Weights of a small GPT-style language model, trained from scratch on English Wikipedia.
Architecture: RMSNorm before each block, rotary positions, no biases in attention or MLP, tied embeddings, normalized queries and keys.
Training: 113M tokens, 6867 steps.
MLP neurons of a small language model. Each row is named by its layer, matrix (gate and up: input weights) and neuron, and shows model dimensions 16-111. Each number is 128 + 32 x the weight over its row's rms, rounded and kept within 0 to 255. Numbers have three digits each. A neuron's up and down rows have the sign that makes its largest values positive.
After each neuron's rows, "fires in" lists the words (lower case) most often at its 100 highest values on Wikipedia text that the model never trained on. A number after a token or word is its count.

L4.gate28:193155170143124145141134155175110156105137154134164138115092197066105177100131127103216112167118097148183131120114146113079171206091143155116119116197129140137127139146169150105077113122082163088059164155161176100174126170147110142163109086114077081110109115127053036124180119155161117127
L4.up28:119117139138135134201146101116181121098120093077058123126149146109105160076103125101131142171128102135086131184136129114136125134119127099139092176083122181137137115161168142135129144102136177132146112089181126180118203128173171081136115078097136145136139152175139175129084188139170148141
fires in: "european" 14, "television" 11, "railroad" 11, "microbiologist" 9, "europe" 5

L2.gate22:108121146129103197128135127147158164149171176162154090132114165151145109073100120126134141118167052137230086164106126172119145090095098148124131099113130163095161100121176169129143127132080110187116127072097155151069182137165150080152114128067130105127175121178166139172083165097100092131
L2.up22:165091077141082098183114070121123104121116123096118177181175120159204149158104096191073141157121143099147107143119146131104099176153122129135121156100114143126122158133113155094117112160129121127189118139110144131087086133083166135140144101112148119179155110082127080131165148114082083146
fires in: "two" 31, "production" 10, "produced" 9

L6.gate83:186154118118115127130106170145134105145114137085157068117189111101140128123133094073144115104118142151086033131153180122057158144083126124122158110130203070118150103146104170171150100107067091129047123142111153114158104112113129111067155125104088156120160152139185111113152086136092100182
L6.up83:102142099171104167123069119130158155146106110139139119125108111128130088143104077123108130129110097132101060153147072153215155186107129122147090122100149123113144105084123083087160115070104140157170160129107087116176095134163056063165111080159089131128115107115103119138123087140148120121
fires in: "first" 40, "second" 16, "third" 13, "well" 4

L6.gate108:109124120092103114126158064129138150153170140126086151097078082146151121124131165197083108100084139091132086101125102159095117118099114088176155121093138118072147132069180159184104107119077115128068135117134171098095171107146173102181184100094088134172130152112128133122092127118132179144
L6.up108:072104101111173156151140067101124134149116094166126111122149130144149160172169100158115125155126170113141061127126095126104208140097142087179119121088121097103116146140133048135143109102111143123206091113138150132127139123076142079111114124118100063174051088103053088079176102131148117146
fires in: "to" 84, "against" 11

L6.gate40:121108194184219165146126159123163120135107100098128183127098085104164093133135076136102097063141102169144121082140181135113134110057128119069095118098142117138156128146170129122134111080138183135113186132163148163158133101067142178133106103134113121111102174090104086184159152142146094112
L6.up40:160133156110171121163155083090215171109131167114152100149104092166160083113117123107122085094122098117127115141135156086094023171149139158096108120134106120112066089115165090182153182133058172088141154133106118115101099125115133098038119167095134124090141081149116136087128086148100125121
fires in: "music" 21, "published" 15, "episodes" 7, "established" 7

L8.gate112:140121156093141121143139099088197141142109064143119112170170148162173089147166128133106129093048098144140172085140102134127087085132146067060108150072137183108134142169110153151125149141113177142111120082136175120162145142114155074105139139135150123119136152112174117150164201118119130128
L8.up112:128129122127115122191178064108115155122063117124132146125115165123128135117148134105090128133146098135162163104132108113085149104086156166137143160108114119036192140086111106147158125174106124125103113097137066157095115174156165121113160130120165176071180136162093108142129100179080132083
fires in: "to" 58, "received" 8, "not" 6, "took" 5

L3.gate14:108127129098116168125183113112121128165161063121088083137145074153135115105174151143146057058108125226087131085102144100108171163084151132136126100079123110129132097099146073129107102156109172126104163155124161109164097084111091132093090075114132179105126133165144138084112086111130139128
L3.up14:121169072040135135143165098113132066095161084126136103141106160116109090088125123121130086147160138167134092159171077122107186138144094180085163137127115153096100098139195153131128174103135134169140138148116122132141143100136010070075105107155129083134143069107170118095184109133118108161
fires in: "first" 57, "family" 16, "families" 7

L11.gate0:171094125099169072150112166115151101097146184164139156131144124113107146124164165072135100081097107170114140184131067146061092158159173133132157067111156131096106103174134166147097072167108108156181070139121080172134142100110140156128083121118128124122096118106095151087122146067133132091
L11.up0:174071115142165125063113129118170146154118108129141142106146136096147132092173147129115079189166105124143161138119178140139141128116047154116097171118177154135123089087102134051108062114171142131114137109168108107125076092150181158112172145113122126144103132080142076169134111166079121154
fires in: "first" 60, "a" 6, "affirmed" 4

L11.gate24:127127171164157136064135123192090191159090112148073122140175105095137101144164119129094154161116111100101159122126131102133142170175151153131074129137167100159117171125134122107222132137166113107051120114201182110187163192170166127158062133179135127143157162147108114187095118145200105122
L11.up24:143195154152175124039143148133154153136131115113137147134123115091095147141118156057128153147085158115151134072018105101142098163131112190135134128064128104161194093108090084120087149173121127177093103073150185138102172164180121107121146167146078082114137144162111157133146145112139115169
fires in: "also" 50, "system" 11, "died" 7

L4.gate166:109125136107147152113156174097152111098149132128152099128159138124196166113121141128120062160095108102188122105146083127086108092120106111146136177077113068092133142141127100062178085080106157147115110132099149082146106080113114056125083182131116171157151116116068104082117134132115111159
L4.up166:144166132156130151087190129164114140134190134139162180101141157147099170145173102108114150129144143115076120082117165143115181083124204111181080155123205126102133072150109134106141104112119150125149102146135161108160099133163110141169123113108096138117122153071208126041135136196117088112
fires in: "they" 52, "father" 10, "what" 9, "who" 8, "whose" 6

L2.gate172:107130102138090152083124103065104153055090140104108149183049137166147147146085123137109087131170147102119130114160134147150107146138118143122101109169172142112124066137177107180092085097173150150117152121193085093079130172112110134096171116172131099161130064080160099069156109061170124157
L2.up172:163087068126187160108168098153172180154172128122103149130135145174119110176127142120154066140148106147135096159127139089118161180185167076123104079213126120145125089103206109143115230145145106138067148153142169086139119133094135068112126140126151096105131100062082115104092072078159095167
fires in: "can" 22, "german" 20, "canada" 10, "canadian" 9, "germany" 9, "hispanic" 4

L8.gate136:194098118152186100183138148069143156149139141080178064119172125101122127157079135194113104123139082112202159122121124090095108130118169119130161126125169152115151160156170144107103097123114097088167094109085114137166178159121144120135174186143098160161150136122162095105152057155146119113
L8.up136:177117083168109115104188139172091148141149146108135108139151097117142124138114168144148140159106128122096167188095103166124096061210137125151132169157122090144143076095102176100132117123153117220135148171074166213147149161132164151057124112136139076121159197138124120161106092161102127140
fires in: "had" 32, "died" 13, "a" 9, "law" 7, "the" 6, "continued" 5

L7.gate157:150141144088164171178126150114140101135163149184158152182164165136174140122109079154102150091109117146110109158126167118102102141141130104133103131117112154125167119101161076087097213175077168111122146147135121133139131149133113174109151126113087100170064166119130202094151123146146127172
L7.up157:138130069079149149114129118177095133155152148117144121159106093136135124196102144112165087068120139181102137130121119147156172102162149136113127062172119132122137130191128111201083165052093154130138121110155136146158091118106131141133116174134077204184121126108187082173107189080055146134
fires in: "national" 15, "family" 10, "company" 9, "festival" 8, "army" 8, "society" 6

L6.gate119:148147135144101173129143133098103125131077100162108146088153110126135168115173165141125164151127125125099097072136111121178158126135139136142102143092222092149124127105067189086125099099152155171086134054102101147196113181151144140044118098147128179112162185098119126145094152113092137107
L6.up119:118131086138141082096113115064103116108133137105118145123147187160166110171163091156078116139136120115101150177150132142173139113140116156124074108142110049069183158117109134055130152090096089148077160199091113103157111095187083110136110146116192141163149090123189113121134173050130063151
fires in: "which" 40, "but" 15, "although" 12, "among" 10, "while" 6

L8.gate32:174177124150203134104133182145087166102055123095144136152084134136056178130120161111103093145147199170139106129099084158187094101122134122114122103132083188130110129095098152111135146123111063118107145174139082084136126129115170131143147139090117195148100103133121103133125095142131133140
L8.up32:130160104169120101033140138110150164136069152166127204150119097129052120097119160133156117117066187127159121149147082135134178082125128069177144121171113097104107134086132180106153076146175142147107099110110047143127133122152127175186092084099153092104123108142170122085166168065131087118
fires in: "other" 30, "others" 8, "of" 6, "aircraft" 5, "chief" 5

L11.gate54:138120082110092153134135093149117149134120168129167137065137124115172114181123158127168102191090181098144144080164124154062123173163135165121107065121125150162133181160084199087119142120136114100122130157135112146122100092183121107107112130140161179110096119093108123076066128147117136098
L11.up54:164072166091113132165182166114149101119110124174142090089074059112099045119084083144128066156096102123126116125117145085118136129196115053090153067158135126120132088153109197079140179126109134075078121141100138146081178163182135145170098166109134092093115131132192127128063129133113151085
fires in: "after" 63

L3.gate52:095172079179129061113102143125112157190137091155137151138126101088158143125116115159102136148101147136081148138058124112110149177179142154069138154184125085097118068142156102095209088154148115122144092176129145087130103123103134133167155103121129135151137125094138137150168090149065140136
L3.up52:133112125146132144109133117150078109136158082092089095148160134193177080170100134089127148178138120128124187103139147177123128076196092095107156128113149108098112122118158128192140141065130110160165155171079104110172126148155148216130117094106076093142135147139119136097139105170148123126
fires in: "had" 31, "after" 19, "died" 14, "before" 12, "did" 11, "does" 6

L12.gate168:148126136087070157101132156099116171123092181179112205104168120139076138094157148080140127127084115118069124102120175123140138188136135115132176090134109080120091136155143158072172123182111119095208141170095097172121145142119155096071118163191064060126147093094154136132130147146087156164
L12.up168:153113061168091160120184169067112159145154130114101115127128181127164099139147139155159085109126078143134139136127094157174132093135112137103142152088119119096123097129150146154152138138163148128143133118077177110144177155106137150079154104106138183109074186106162074146106107175162143112
fires in: "has" 43, "base" 8, "based" 8, "also" 7, "they" 6

L8.gate14:071138119152185096090125121155135154130140111078063147133132134081174117115097116164141133121175208204078174159162136149094088098133063140085126113099164109119102120133134122114180121211170120174136134194171148155122154092175095157071137129157171164137184074149123126103126090145099063123
L8.up14:137088160225176118165141140165161150118182124137097114186135125106176076138147140122096101159158098167129148179127116138051147104171139068092139125176116125176108181163113181072149136191104128170178099128175093136123093115111080129107187094185123115130120075224109173101128100174082117102
fires in: "two" 34, "town" 9, "township" 9, "down" 5

L4.gate121:119146120107135116069151061132113166097022138146125124103136169096123114089149187126208100141152184096125093090131118114152098093168098156120103176128126214115135177082126122143122189094088110138220109184125089094145085113161095127157166110126153154172082190128156109099172118114071150140
L4.up121:164144175094184136071100053113107143146158072126109097096189085148135126124078165176140137128122141082074108133140098130120117077104087118102143060120130109185081063125122174110151114122104102086108118137155156130175116166152127165080135084155134164145104093161089142145120104110083085129
fires in: "united" 30, "other" 28, "album" 17, "others" 6

L11.gate61:157070186164130155098148101105098148165137139147132100127122130039164188146119091107147132136109076110193124149093125125111139132112109143126144123168068141102060120187159139179123161096147114087116070171170155119108160128099172155106166148088175172144099123133127225083122084135173124121
L11.up61:124060089144101132164158106118131080134115191131107120083172127139167117094121107121171165127154113067171099115085088092103168141164121080228125155091146150128154062116175096118183143178160166129085134125135094064120167127220095064110099119134077172132140135121077169110085107154161131077
fires in: "was" 52, "is" 15

L8.gate178:118167140117056177153183094111113137146098121148136123107172110154121133147102116096118121149156102124097147230098138107117134100156098135149158191133159106174117147123147100126181087168143193107080157097127141122144111127175148117116070129138135146136147124085132144119051132082092186133
L8.up178:103124166149128157126188155116155161144138122137120128122182105140127155127121122106135120072134164123154121148130136146110073106118168151128141123114116082154110154085094164050132188118158160143150107134111190116137149147141082093173130113093142162116096117149088136127084051153099146135
fires in: "as" 30, "although" 13, "also" 9, "following" 5, "all" 4

L6.gate157:100145157099110124151083134131124115155156108115156136101117145051163108074143115105156110100126117100051187104130113141173131151168154133124149109143080127148174121115132128170110148125158136168069150127104078089147093147166165124128135140071122134132171140187067142178104122092114120140
L6.up157:181098177099108119188109122067174061173186079107149193164103116113151171130068152134120075099169120160107141030161145103119205138107136193089175056108148118093172127141174122151181135125120121110122137150082086093121164104145129161172159095051098106183116126160146137125134157124172133112
fires in: "goals" 20, "international" 19, "coach" 12, "coaching" 5, "successful" 4

L3.gate160:084148122088188111112140137087153116147097160172159154109149123178092141145179179101113167107090138126081205190124117129073134118182121146159155081125126207098155109116191090064099114107143100115123083084171187101165103102115161096119120111123167126095142092115104135143127125110154173099
L3.up160:106134139028119131070127085155110087115159123103195133097152100166123080062186121132060116151137144131136104068085169183078103164097088095126159122195120103098142144158132117081144146144171114167087150108106137151123166131140114118123076079151085114196175152104115099143134071142115125186
fires in: "first" 61, "well" 17, "hours" 4

L8.gate182:140118044144125162161164135099084122150145176090059165149155207075199087124154153106126148127129134102147160140122101134102146158132180165170139160166153092105113126159120112095164164148088143085129089140123141101151118107056152127186181120117152085109099089088127070126163147147202097127
L8.up182:147146047134118130137141027087139110074143143114161159129109075109144114141154176148131034141160139147164153154130140113091104109204128159094155120130163107165128178109180169106126137136121136109119093087160133134083118067102156141116126109112127173099066095174154132075154128155118113061
fires in: "and" 42, "as" 37, "by" 6, "of" 5, "office" 4

L12.gate154:156187088159100116126076156146115151126114102113141093143167159167090127101144071170118101187118189115091105143100103107138122058138153159145145049184119132156166135075127189048091124148180096168155166150108139086171181151152188126102139098121075064083157065134136177082141099113122126155
L12.up154:113184134161111139101117130137085138082079140142094092183168165107186069146152131178147106104121117118137136037100145133120142112157110127155121063109098096191081155095091172111090138095095130169203117124150071199148119177080080115191121134143101154128134110146181136124080133159067133158
fires in: "american" 54, "america" 16, "florida" 4, "according" 4, "season" 4, "canada" 4

L2.gate134:141121125105195168151104047069082115154055125116129142110094092103193062157110160082051098128089094161138123078102119169151133105145114139127172172124127166149135130089085169143162133090169116194155122113074126137106100124157161093163127136107171127152125172110139126056145123111145190098
L2.up134:139114168129164116149173136167160117165155087136149128065108132194149105144110165165128117122120164124155143137189158128127119126146149131144143121141204098187094102116073114104098152101150150185134157116128130171184135085153107161120121136142123128145106156140134103124175139150164066160
fires in: "other" 29, "about" 15, "september" 14, "others" 8, "space" 5, "except" 4

L11.gate188:103119139101114133089127116069131089154076146091113120178117151100134107129137096191141156202114159132207126180184106141146104150170160116082125137105116092090089064126134172109140131166176079107124197072137157085131123101134118087080093130098094154098105161096103131128078162138142164126
L11.up188:122168127143110093114207163179109137028087114147097182151073148086149085159103092107125134154078137100169126151190071132107102159072112138165148141142154154079093118140128215203177101144122147133122185175151134164093102159109160080153165143047168107104106099090164137111106126164111094165
fires in: "at" 63, "attendance" 5, "attack" 4

L2.gate132:107125083100190044120078139111094164061110133097102125147147150103138121134101151146162129184083128146133102088167119088101168115146121125168101084186104106179145130127124136091140160201205106104142141143131140089184117079156100139131175133199165105144149122108124106183135135156123062138
L2.up132:095111110169158093094122155189157161133096122177057102068168153154083196174123154177145133142094085115131067155169104098116127119142194137096126124127129129137159059137067145191106143182137081111141145100140144151102164096150150150047149108150106154077128102129136142073110135156146115154
fires in: "president" 10, "championship" 10, "candidate" 9, "change" 8, "championships" 8, "changed" 7

L7.gate119:094150136138096154122122135117106155081097165136171178078145142081130146139125111101161126126099095115160167079140160069130125098126134174143128177142152115096141118137171115112191088132151093128116143161152150114088115124212167158176068148173121136125162070205097099140129150143133112179
L7.up119:114151153069133147044170110062144122192150087110098116151116042113089173168132107075094073139164116133147155098151054168130112122126162132085130125128161133018101147126128153058142124147154097119162148145160128092106109122153156146139111130119106143156123083129161170107173146139112122140
fires in: "as" 13, "where" 11, "goals" 11, "what" 9, "you" 7, "whose" 6

L6.gate104:117071148103148147122137065089141107125080121061118212127191041147176102107157180146124141103101141119088122068147125109177153091162124098113142153070176150101180097112096171113131109160130095122130083092131145106116117130148132078125095124161127146182135080138106131081117118115119152124
L6.up104:152124131146096131115163134094153181192085144107124157094129114189111090135132123118163112121121108178101117076116100099149118132165106161138154135175114135061103064114104125123130114145116088171171135055115112127143131139074170122079023122133106100108109124148207106113093155133128129135
fires in: "can" 18, "would" 17, "to" 16, "not" 13, "may" 12, "could" 9

L2.gate181:124090056113110149102189133081198177200113142156147140110129105155166161106135081118080125132079162130198161152138152082138122129113112136137132144124109122112104109165163135124163123121130093172170112107207139163170136126134133182072134116122146151122113153070187150114117102095179143141
L2.up181:197134137134167167201122146099090154106103178148164145113099129080175149165130148108144096116112087129128166143118132166108180114136126101158154075125093132161190117149171124089097103129086080153098060150123106132155159119109169098104082161150202081144144122168145154155084086123080115136
fires in: "life" 22, "home" 19, "living" 10, "london" 9, "strong" 6

L4.gate6:098172071079173088099140134080089169144143157134163127131196162110091120124071081093081096080160171146125159145113163152125142133154105135106067082050137082089102123124100165116114141165121092114105096115122162190092165082125074134083086097130143099152121099132112121152150211146177155143
L4.up6:130111164095112120113119110175110122140135102093126117128120125169151129148173181126111071100076141143055164133123126168186086112161086114109144126145158148142076157184095137081201096108138112089110109139158106123142132064114175136122129150179138132148108037057091087157140153111110116078
fires in: "first" 57, "action" 8

L2.gate4:116101123192192088186106136131103153208120111114146114179146139136124130154111085163089141120130149156141084155088133114122124118124144091153182143163145139125154136124140081122118111139192086140144159129158095089152176120129082128151141097117094148166180085124141211138178134104168148181
L2.up4:130098162094164104113130066133076140151069175137090120175145089103077085173056080141126102102099141091152156065140130137107113128090121146186174077155208141108132127060140127102138091190080168115130146132151101100152146160203131142136165143160107123167129141131085142087114115111155124128
fires in: "february" 27, "july" 23, "january" 19, "such" 9, "led" 5, "much" 5

L6.gate132:108163149139129161063158124127158122102144118103141166087172137154128105105156182189111084103078104137102162093129126156159113123156113124112070131105111123129191131101103121116122101147142126104105121118088144132152107175133157090083175146170157120115192109165109148169129129124147139114
L6.up132:139133146087146125125092139094140153151148202093091107092144084115177151152170149070116119130137125086166155151154167079191078165126087100115119171167159139133146078095082126147142092131133106118112115115099172149142149152099133125159186090148135094151162125083156108101122085093047111101
fires in: "first" 49, "but" 32, "birth" 6

L8.gate51:147147178137132138132106184160136102173113100159163146110105172177144168173145169157116120125168110062157139064122178115134122125153125101154105076116160083145149164089060065117123115140134176169120155157135122067145160088142129092154114154056068082121141104130126157069131120125046093123
L8.up51:161085179148108146074174175129139091137112144113187086162144125125136074166080167136109095125127128161079151180136053127206101174136160187125099212156119142126114141124140142161145106126137159079098116196052156084161147117114098165148147132133082119117093077100153143182120109115092137109
fires in: "as" 81, "assigned" 4

L8.gate173:166129124133110145141120113138161180087094116183104106175111183134111108109153117138068121171113139167086162112130178131133173115143133131177096115105111121184153113087111143118139088093139128153090144098159087119108125157190081123092087151188065080140091172114136142157141127189182059088
L8.up173:118157082198134158111146115135096165146089108124121078091174114087117107049110102137091099130117084089137090118150111212130125126147129126107164083086099113125163151141074097149082165147168108180181146128155176160129086080084173105095128092150130144153153106134087185126105112113174113134
fires in: "american" 55, "america" 17, "european" 14, "europe" 6

L11.gate41:101124088135127182103140084180103143105130143116160091194158193072157139106119113103134120104101093158198095152128121133059122142178105157109171112160106140123151084141084153124128152148172139147105162137110081153159135126137124145127134162096158114084147165086116113044128158129088100175
L11.up41:152120159129124115170100147172155079111112104163126092169160137107168151113136144183105103065112139101161122139173137146128069141120121098146129129118177114139109174125064099133129076191158087097105163136128155088190138114143152133057152132119134157142153152143110194162058148143160119123
fires in: "two" 34, "a" 14, "between" 8, "age" 7

L8.gate154:138193122135102116139130142126157195086100117128165120164175165140227122199122139126155147141112134077141159149055134090113120128120129167157165119145114062137095165136117109129121148112168105174115128120110136179177126137124053124186137167151099188160177151156127148045138081131110133150
L8.up154:137086128127127136155188127097126128139110149106153179077118121119126123089113127192118114153107123204141130091083102155145132066133118083080021155139160027173072123166139154105156101143192080147107140102140101147099104106162104121148128179096122186086153125135096108163190124150064119123
fires in: "after" 37, "before" 12, "while" 11, "until" 10, "to" 10, "upon" 6

L6.gate51:129085147114096118146157157147123148118127186144096140128124093127190091113093147118131138096119132138151090099144116123107112156164151211152127155091128075087170093116109109106152156116148152136173124162099159132174110120193169098180113117110120182071122084166092138172081177142114097170
L6.up51:132131119186117110074143125149145158099166146148157197100120106090168232137090120097127125124103091080108072130096110106130121104139118086161091106130127120081151179098171197114087106189099153168197194132072222096129161120131132142165120087148163066154118166120129110099111140102184103110
fires in: "which" 42, "christmas" 7, "3rd" 7

L8.gate25:104090217067173115131136155127130136060117144135145164134132116182145115074070127124145103133157173055148204146145119154168105145163107162162083063098179081095221110208154155098121178105113147162135118116107102103144145132124110153155092077111075122105182078154107162102192072081157104121
L8.up25:125191128113091192045091178112162089153096165151119094134120132116123085142154138102137144082102133163089115087086175094152108100160120138139113062146145154182120174148096141122098138098186152165152094139130194090110118164092177159174143100126166104103107145101115153118167107168103153179
fires in: "which" 58, "this" 32

L12.gate141:101068109166119149128176134114081172109106108171132116108160110112202116106170119122194073204160131141079065139091110092077162145152138154141145151121127140145083145100112098065131117145069148100112154160084105122157154138048164114080140091122171105112122138100085109113140152090161088085
L12.up141:146142134134028114192167057110145126173147114143172093149194096082113157156142137115094176093126168118118166122117145120112155059092203150192104155082173067156090125147102132120099159087129108093111159145081124068142132120160118117114096110139131103144129179193145173113122129115112146147
fires in: "was" 82, "were" 7, "made" 5

L7.gate20:112132144062079195135102204149148118136113108113164125169151145131158084164168145159130054153104107104122128112151159094070152112102153159126104025103094093151159119128141154223170119119105189195122144142172103151102141159099125144159076073185112123124120132173108119145106115155090114038
L7.up20:140119127168090157170075148115130078131136119088105139089125090057182127138156093158142110143065130108120116145119176156096118106110119121092148153158150180081107097017077111114082181160106121209119122159157108173082175107140166107078142099125142076212158119136119126173116105176108169169
fires in: "football" 26, "footballer" 15, "time" 6, "times" 6, "system" 5, "incumbent" 4

L7.gate176:167165109163162163123136205142125121099108120102115149124155115131111218093174117137170182106139082167149197152156099118122183109081085137189155158091160102126140108160149153167122074082120171151093132198119155154204123141160172191137129110130143123149121080143143107079101093079147153192
L7.up176:167130097124023096157123146149107096070139140130152122112131124123173081104141085124172147124085140131108152131181118139099159158075127136145126093117126153183174141089148115146115093101146119118139160117101124113170159115087168124103155132163131165104123077113133153130095118117094173128
fires in: "first" 26, "third" 11, "secondary" 7, "second" 6

L7.gate58:103159090124123206158142177143089121117130158131164131145130140110207141073098098145124134144236176166100108163115154117069125143161133058113128081167153122144146166193144143106158163135165156127142090128144164161108158109106104134114079150157116077133117127128117093091128093131107173143
L7.up58:140104105137088129181102158183137154092167182067084055178136101123131077147095084089085142185141113193111117127135101125139073206163150148127147146116175163168100126087069097085095208196140172112130124110114109133070119184155146097149109183130093153144125127151122080106162144118089118164
fires in: "two" 31, "brigade" 10, "students" 9, "study" 9, "time" 4

L3.gate59:095119131098198063109160148163150160166138093163045113121117126172155080059119171165124145107136148156170107101166151173214095083106118066177148052121070096143129142149133150110129108167111165148100106155097140137112130124123129154111161168141137142122117160164126067143186082147087136112
L3.up59:073137134125107180162100163083153147126092112166150147074151063095143131085157136122139154120135104134135101176143200141095099189178145114155185130146117151139160106131098083178097197078094151106135107127096142098151128102148115118075163097079046089160142133151107128208096221138146118072
fires in: "made" 31, "votes" 10, "includes" 7, "being" 6, "close" 5, "make" 4

L2.gate119:158192106193130129096093137136085188102103145121128137084189128084184104142117047137163142161138141153090109157109151111091171128138126099127120088153043114177106211117089112144094085136157147079114134099148116100131122071077116166104174102156080125112144108155089130106069178219142112160
L2.up119:078094112062097112137067155146125054177125127168100154147073163130060141144141122125091136195158134126163125143103034130115167123091181193106120135090180113122156082114118107157158156126121144050145192121076141132060183090127091111169147101156112118142161115106143113085115191134160191155
fires in: "population" 18, "following" 16, "control" 11, "personal" 7, "pollution" 4

L12.gate37:156132161172144128129106110059087067105154138136098174134130107174120100160163135147130136139098110085118143143127135112145144187186082158139053153122135138145094214112121048213128120102155124125115125133122125107138184130160151150065140171147109080128120147106107114154137160113121147180
L12.up37:124150179144119150066147093081180175133094116121146119123102186141116098115160152103133137164092100132157088119110116118145140138098126120068108178134095096151214146153142170102135114146074071170170108145121191147150136144110152091131150124149126142133095102195112114151145178158100157142
fires in: "also" 71, "audience" 4

L4.gate191:155134120027209121064119118086128161117105082130136127096098190153119139114100157173123139168137140109106163100078146148140163134112127135096158128181128096105116104110158138092150142120093156138142109130110120166125151105121109095159108136154117180166079095162148120151084164115163097138
L4.up191:109122169086151087158155112085124099118058157145132158097081099087120130126109187156171132145189149113144094147172162084126127146169136083069170140122155151124125131144157135162072102078042181098102164139144157076147138121083163111072135081107103148112168083114136126119065160136111152153
fires in: "by" 82, "president" 10, "presidential" 5

L3.gate169:149117139107093107129213133146079112095165098138095119075141170149123082139112183162144075140130158084072129045119126095117093111188179122136118145096076139131151116111142131094171101180102138118111079087094144113126123200143159114179124127121117082137159166112126113127074159130120147146
L3.up169:146164155124103082159076089057109130167105079142073123112121118079124148117120125166105076148126137082121134117132098135156089138137145144132094091091162121127101136110107101202149218186125110182115094101169077127142149140105202111133170080124116141144123181154182131133091168126148091137
fires in: "against" 24, "system" 11, "government" 11, "institute" 8

L7.gate62:093104152122154130107081140114125165195097105115096071166164134153169128161097149188063106168072142109086136138116130175156134125168141150129124159130115137141127146142166084123180100163125170110158153168058146143104093168109131133140126183150071118178111182072154113159122130208160162147
L7.up62:053117173055102130068169123117098121130088127118103073179142152082130124143170145142114134163159166136096160136085140139104138129090152095159124091122146079130115091152181121156156098142089174123109158111117130127086156108126045063097078213184114113172122148175143138125082090078136113155
fires in: "also" 54, "although" 13, "massachusetts" 10, "album" 6

L8.gate183:090094114082121130180190148082166177154170162101134161100072084076106109096120128104114124159123095157163108107065098105156094115114152099175109145129188095167174073143148075058110162137160114125134065110093157128111124179094156173095116138112153125098149148116084144116183067126162127090
L8.up183:136088126164118148107155114116176090158085143192097145104094139122154190035100155203166072126053129136099176078209165121122099133127164119145138132101186104166147121160185179165127153154125093120089145103119151124113136120116127122173128109136109040158147094107140145121167113145144125084
fires in: "no" 46, "of" 18, "before" 5

L2.gate40:174086170178128090149119117125163161179146145117146191119150101098125066078153098091113133191116165114105038057084131105130130092167107085183113154137044104116188158157159143140145085143099136135185149135117113101176115122106104123077125098143113128158069066096115168127088147144160145070
L2.up40:118107106180126120081151134166127131147138138108143128095161155137182090077178146097200165154137136105128119108141117150106117132096103141048071087154156123106142132120097154115155170141094181051160133160064136164156130150065157113188155165171118134199120074147164145122140174107096188106
fires in: "21" 16, "24" 12, "25" 10, "31" 7, "22" 6, "32" 5

L3.gate120:175119157099156178145161133133151178140097038133143109072100103144092176126101149151130135180111135125143140134100110154099139152083128182112115136131139090106126139078145098109151102135133056137163179177102076152162145162141109132112177178142132131089178131109133127093123110154082108119
L3.up120:109096109176111109088176131134126192129154149090156123118148180134163113113094199166091131076085158116124102121142159150111054139159124116137145181178147147150125100110092168047172151113162124089088128140163116155117135101175143158154172103093069148147096091122155177090162108126078159077
fires in: "two" 34, "eight" 5, "town" 5, "towards" 4, "density" 4

L11.gate21:098103094136102187157146113074167138111100160161222081106119118140167157127090133106093123116143160106123111155059115151064113151095118122156101144137107183102125160150073142120119099108144181095104101157138112130138152115077160077147136155210179141139113112100082100080103123150129127103
L11.up21:036117080143164162149099171111143142114128110157136175129091156070134116122118132107147121057107176097134165133113125120132209159076072128137088073121124149141118088134117147112142142110096099111128137117135163105082155147131093058103092125168114150137076142113189138062100164090129143094
fires in: "york" 13, "england" 10, "republican" 10, "legislature" 9, "english" 9, "switzerland" 5

L3.gate138:082134114128185138135127174180088108150180173133158148118115103071115113142047116128125141106183107144159159125135118128125143105091107131179142121063130174142175111125128159117104121120102151102109143207131130134157132099067113122098055109129113138148073137140104124110106146126115103083
L3.up138:123148088142222134108075140061121152137195184173105131141125158115158026179087192165125139132129171092089140108198148051148084129133113141094078103078206126110096122185143161103154104116130084171174151091145164163116128109139106149140179116093152108140136166133105114086149121183121069116
fires in: "published" 15, "european" 14, "established" 10, "england" 9, "europe" 5, "english" 5

L2.gate160:145052162121173150114086209154200135133094137153190094194135036109115102119119126174107050124101115088137139130127174126146174141136143116162069150102156124091133047125099101099131082128191133138093120132156118146168119161124131143114115160183175125127095110138175106112120063061169096126
L2.up160:134127107168097096095114117167090148152157140121089174101072073114156136120144145153059143130096052163155148136152088107123114109088145130118142133163162090099090118112137095125067121095175099082144153114083158104134126127122120124098143168085119097144163109135085143145097078141145126159
fires in: "no" 37, "football" 15, "footballer" 7, "video" 4